config = dict(
    qk_norm=False,
    optimizer='muon_variant',
    lr=0.00136,
    lr_mult_qkv=0.4,
    doc_mask=True,
)
MLP neurons of a small language model. Each row is named by its layer, matrix (up: input weights) and neuron, and shows model dimensions 208-335. Each number is 128 + 24 x the weight over its row's rms, rounded and kept within 0 to 255. Numbers have three digits each.
After each neuron's rows, "fires after" lists the tokens most often just before its 100 highest values on Wikipedia text that the model never trained on; "fires on" lists the tokens most often at its 100 highest values on Wikipedia text that the model never trained on. A number after a token or word is its count.

L4.up351:090095134066119110141145122128140129098136114125120152147148111129100131136096135122144142099135087132155129113081126112067169135129126166125152153127111120159166138108115137117130093136116105166122121095134147063115134133129153123135153171135153104086144128130138124084120190137134112149172147144109104093154146144152135121158128160148181096082123120159134152170129120082066133165146
fires after: " Votes" 13, " Total" 12, " has" 10, "\n" 10, " had" 9, " |" 4
fires on: " |" 24, " to" 17, "|" 12, " not" 6, ":" 4, " since" 4

L6.up1193:084124129114116123113126128199144120134096118133165154159146110169136147148093098103171142104125040168121144127122134082120167131098111074151156138119112159176129152131168117068141129120131146124173094109154112104137139140118160089158122149107117122125137124147139160121137171103091146139154124127089107091121183093112126110106128142118162105135112095121176139179127124111128145104106
fires after: "|" 33, " |" 17, " the" 15, ":" 6, "." 5
fires on: "  " 34, "\n" 20, " For" 8, " by" 4, " Re" 4

L4.up568:125144150149107164130121120113109141143141133127109110159148153104114169137149148132167141145141111131094163123120133142135107108170121155107165130114136118099133136092126143101179104127136138126168082157125161114125088138097129102173141104115120122105131118110121111126125142150121173111104145141102180083095140147100131151113146113129127129154117122097127149145115138152077108144132
fires after: "\n\n" 100
fires on: "=" 100

L4.up96:127111160152135096142120151088157128155098123198126114134178165142131154107154109090171079124142104194119114106098140140110124099131121139135120153091134170125095121139101125115160129126142076181152101141120127131129176114129125157100142139129130121080134114125169099149128135149116153092148148106111150100150134116152178169121122138109148099153145123128129195154071158097159119143129
fires after: "\n\n" 79
fires on: "=" 80, "." 11

L3.up839:164086138143142107137151121127129129122111130114146166137112138132163091136160125151125125075132128162124134119136128152105161176149057165114137101121126113135169117141093147131103127123138143134155120109095086152147155173068117143111147072117090103091138107112134124158165128075137116113099110095157107125138100128149136137106153122149137169135130074147136089126109090111131123120100
fires after: " to" 25, "s" 24, " time" 5
fires on: " the" 26, " that" 17, " of" 16, " |" 8, " had" 7

L5.up256:060121171117133124118108148134149135102102158118114072120109119110101141115093172106141149087147125114110128079113145123117107143133157156086160167157147125142141146157109109129141149155145125132157110116107142092141188108115078144154171114143130105130107159147128112132119139109109149126107196115124103105163150122119089106166097138112121116094166133134140135105093140146123150067111
fires after: " is" 24, " was" 15, "," 11, ")" 9, "umb" 7
fires on: " a" 40, " footballer" 9, "ent" 7, "," 6, "er" 5

L5.up1423:115125143099146092146140122089133116125131138101147161119127160145149130117140117143100190112146096126134166129127134196129173129124141166152134145131129124120105133145173165100130099092095099129186121092111090127117135143079121124097164125139154146103121119135158165121110155084110152131121186148120126084172139110129140139132110114129125136087143086125094146153134132128133122087112
fires after: "  " 22, " 1" 12, " |" 11, "|" 10, "\n" 7, "q" 6
fires on: "|" 27, "  " 19, "," 12, "K" 7, "ais" 7, "UN" 4

L5.up724:147149152136099093114111130178129136083139120128134154101100112130148080123095166125136161103155121112134157119087124147110100116098086101133128120148116113117145163187161107092122151132074114140117110143125123142120115187110122146156118103148101115115148122144115155128149141120104162136107084131128175087179138152181166145156137098111171131132122136122121125145164104069127105148106
fires after: "=" 36, " =" 12, "ix" 8, ")" 6, " Got" 5
fires on: "=" 54, "]" 12, " (" 7, " It" 6

L5.up551:151103159121107118131094136125093133139106132183153141117121135119106184127122102144089142143132099141159140129115132173160117170096061114113117172108126119113133127137159094121095137144089116111124111148139161098139112132150135151095141111075150096145094170094103123118146139151127143128163153148120122094122105137116129154140146126139121100169156113140095107159105127133102107122167
fires after: " %" 22, "-" 20, " de" 6, "%" 4
fires on: " |" 27, "|" 22, "lo" 4

L6.up105:156131128148140052126131087157137157149095138147083172145118132168130153109123143135116143116129144159109130080112154087105139161137131100113119122136126137138124118176110119119140193114111115140136167149129119124130141090131152135115116069107120118130117094133040098127146154105122154085175114088130157089133103093119134052164142106107135091144127189110125129134108172134131178141156
fires after: "\n" 33, ")" 9, "ix" 6, "\"" 4
fires on: "|" 30, "\n" 10, "." 10, " –" 6, "]" 6

L3.up1188:142133132090152123168105078154090139110054111118165127147153111105162145122136159119105057071123137129121122106100140095119126120149130129146153161127120121101145098113103099127141121105161136105103147155126136136165111146169137121098109110129140148125131108142116146102187135134113071127155155148109128089145147121085138112136154127083120175096134099129118113130131088129127171122139
fires after: "." 23, "," 19, ";" 9, " and" 8, " that" 7, "\"" 5
fires on: "\"" 19, " and" 15, " over" 9, " in" 9, " |" 5, " as" 5

L4.up782:133136129109104097103095171116136102137099139099108167136168209178140162136132093135131111122148149151086171126143095069111112120111151158134134108112141111122131097073131177120125143133118150103134148150135165157129134152158162123172112082158089138144122122132110077155142175144090101112143163121089147152117133135120157159145106120105093096141095091124102105115164123156141143126082
fires after: "=" 31, " According" 8, "\n" 8, " however" 7, "According" 6, "M" 5
fires on: "=" 31, "," 19, " to" 16, "-" 5, " from" 4

L4.up290:142080149107156144135140172144113125143143146151110119136137107116115128124146156119129141116145094144163120137150141136150112106116074151102105111096098116132123114108156125119124113129107145128095151134168135136102114146153119164128134121134088122080106092099170100152132114127097125149087142191077116124117105129173163144098143131110147167145144136141103160108162142115113145106113
fires after: "\n\n" 87
fires on: "=" 87, "." 6, " who" 5

L6.up994:131138189129149160107111161081096124123136144143148145139138127123186112111138122165127142143134076133136134106126136119118145101118163128088136152130105106098125117123086161129155113109150143141113130158097154093110111130141133128126112116130103092127150096134112137164127128135099096156118146116101119108171126132140118147088114157146167066148149147132107112103159135180169095113121
fires after: "=" 41, " income" 7, " |" 5, "ow" 4
fires on: "\n\n" 45, " for" 7, "\n" 7, "  " 5, "led" 4, ")" 4

L5.up177:101113144142087137128112091128097145102111122123065105144134110127099105124131128118128147131158142137151096076094122103130099120137140130145140128184142136133138100105155099149166113121096133087147113149123161146132123156090106166139089118102130118129133068196096152133114089109131136135135143120066112111143110143145088148101120132102142130132138141122133111088137105111152161137100
fires after: "\n" 75, "," 5
fires on: "|" 75

L3.up857:154147141068157172149132138083109128121127126144124137125135125120100134164078118151094082141146119116107120174141126174107147161126106120150130089117139142100106131103126084140133081150101093100111116155101121117146113153120133136104090135119145136090169083145117140167110121118172156111095158135151135121164111103161137148141154161175110122174150138149124117137135107152144138111160
fires after: "\n\n" 56, "=" 9, " for" 5, " at" 5, " from" 5
fires on: "=" 56, " that" 11, " District" 10

L5.up391:134099145114154058107108094112178106180145114134084103137117137124129147118160120104126134152098118096169139133138104103138131121134123130103141158156122100175143094122149161089169134098136089127148130149148171121119154143132139128155168143072128085135161144121185100079128114109136079145129120181126120132116114127168085117148138099108095093100054152125116081168132118144108095134113
fires after: " |" 74, "|" 16
fires on: "\n" 91

L3.up1521:156106136146113102122127130173147110146140104096145126139107133131131105120162170149156130114110123139101129125099123120114119127131134100144135156088131102088125129117155131138139128105110141128136130161139106106108157164187113130098107125108120129112101118124109145189119142143138103143136138109131083105078087112145162109189139135112145144102101146128120099131166093112141122127127
fires after: "." 34, "," 12, " and" 10, " reve" 5, " there" 4, " but" 4
fires on: "\"" 32, " by" 7, " By" 7, " upon" 5, "rs" 5, "ing" 5

L6.up838:103124121146128103092106109132131113096149120142139122124104097105160119159145119063155122133111100161084153112117115145128118113115114106165154176111117145124148144111112103127115138172098136127109164142157111127113083123085132122104092127120134102095141116141085114095128138159137125138126103107128173154129122123143126144131105127121102102153157115142121076171148131153123114128089
fires after: "-" 63, "\n" 12
fires on: "|" 70, " =" 4

L3.up32:112136103154131140148167160138114171132151109134134184144122137113105118148108144131134162114105148108123104116114105118145114138154150185163130128131136137106083117118130118091133107154121110133080152090090141094110149107116082127107091121126126104123141135157136152085113103119133147136093140164150129089101175120123156120091135141143131125177137111126155147135100127104110130143125
fires after: "\n\n" 100
fires on: "=" 100

L3.up1046:128167125119122067151086109117110135134163125130114170108134133173104159161125114107105156134130128101146072146142139133089096123139115107171117162135154143118115089095112112142161082163103192134171177133120098111118113127131117117148102126110091150091144129092129132110138124110090118122125106130171105178074149105169103118124121084143111112169139126155119157169123136119141155129148
fires after: " v" 15, " the" 13, " E" 7, " and" 7, " C" 7, "M" 7
fires on: "." 25, "use" 8, " site" 6, "ability" 5, " service" 4, " route" 4

L4.up2:111125145114116155146139142166165141102137116145121143137113173140137147124156087186112124144182148116146119144151141101108176158115105135145144142165097116082100105161132109127138168138072143133083109093145170142108131137136116133108140089108117084165150107123166129124134093102112117084127139087138143134116119160167092138134120121139139119115147113133104099141122155178103127131127
fires after: " =" 22, "s" 12, "=" 11, " also" 7, "Career" 4
fires on: "=" 85, " 1" 6

L3.up1324:108176145105128146167119163110142136125127114092137177152137160090116112157123096143096090156143140097112138158119167100157154124105133157142162096114129093152148111130114125113115086131157182060114154143116137138110128135123123128126105089171151076136157101154106141109121170111135130106065088122110131102139108115151120127152177119121110099110089121107124123089128169138113091105147
fires after: "=" 96
fires on: "=" 96

L6.up661:116127140152093151094080110133098153082128146119126136160096166123136157156186149134170137119144073131111121065125130133117135094133083092128110126138156145149117150128169133125111144153124111129127101095161107144135108137151099099089099121125123145133135136101136172149105133121120149110127161150140141123192110100146160098143168127092128120118143118131146132149129118146160151057109
fires after: "  " 35, "-" 23, " Free" 4
fires on: "|" 58, " |" 28, ";" 9

L4.up1379:132122132177092117123122138125115134167090118150117124126162143166123075117124104120107131176167125123153104146163119148099147146134131121105117109147140095116125133114134121133129163147133151174143115115139158100143120108147111113148132155093123156130134111154073106137164097119124173128150112136096110155116101125105142151085132139107166147144136143105165156114121116109160145117133
fires after: "\n\n" 34, "," 20, " there" 8
fires on: "=" 34, " were" 12, " gave" 9, " with" 6, " was" 6, ":" 6

L5.up55:115115143158125097147163135088157155117143105143158126146117108085139136148158126154139095137180109141125167169102114125106154166141112134142158134149096173126074112134107154098105152129122154147128094121106148122098164114125092099159101092147108110101091135191203116101090140095100150101105128096143125148104142133111159163157078178125138159129107119116067147109129142117118121095132
fires after: "  " 28, " one" 21, " some" 7, " —" 7, " of" 5, " One" 4
fires on: " of" 40, "|" 28, " |" 14, " the" 5

L4.up1077:138152134128145103124129115152122151122150194125122124144145145085075103149096091137154179137100158143127175139163136109165140110084118148135093147106114138123083135131123124136116107143097120137153126129125096118111140106122127094092130091133120133154153179122119089119181142154091132148187132107119159125137095125116141176144147107096166133127095131114134110166154115103119173101097
fires after: "  " 35, " Party" 24, "%" 7, " Z" 5, "0" 4, " votes" 4
fires on: " |" 46, "|" 35

L6.up411:129127125208159106170124119157084113107111100121136143130128108156125094105149124147115121125165111142178124194101154162084148133125124105106158124116139122131127099143127118155138145141147156164157143155136154100103135130108165110140148142147117111151125115102114136124092095135127108115137132096090131143121064175089134143144087132113181147131106130118194109132128140146116176111085
fires after: " |" 55, " Rem" 4
fires on: "\n" 57, "ix" 4

L4.up831:100178084125099126118111102133066096126162124092136141159140129125138137167111118095098085172163100130163091113122134115076134130118133136154151106149090136111125135090099126104157147131069124098158140138140123125141114117092147147147063162123136131141123129080121094127113112122137176141146123115167147078129154126142128117121148139154113151089143133094113122093101083165100111156119
fires after: " Gl" 17, " v" 16, " W" 14, " C" 12, " D" 5
fires on: "." 64, "ads" 17, "L" 7

L4.up337:153172124111168149123146124114139181108128130124143136132151063111110132124125082106109125105117124129120153141121084143080107144149157154128106118138157075089155160097164155142155124139106121152137122147149148101143104145131115160124138121141102135132131164111108088187126168094112141125136149144136145120117111117108124155154118145129100159131115112133087176138141136127182093108111
fires after: "\n\n" 51, "M" 12, " ?" 6, " Apps" 4
fires on: "=" 50, ";" 8, "ori" 4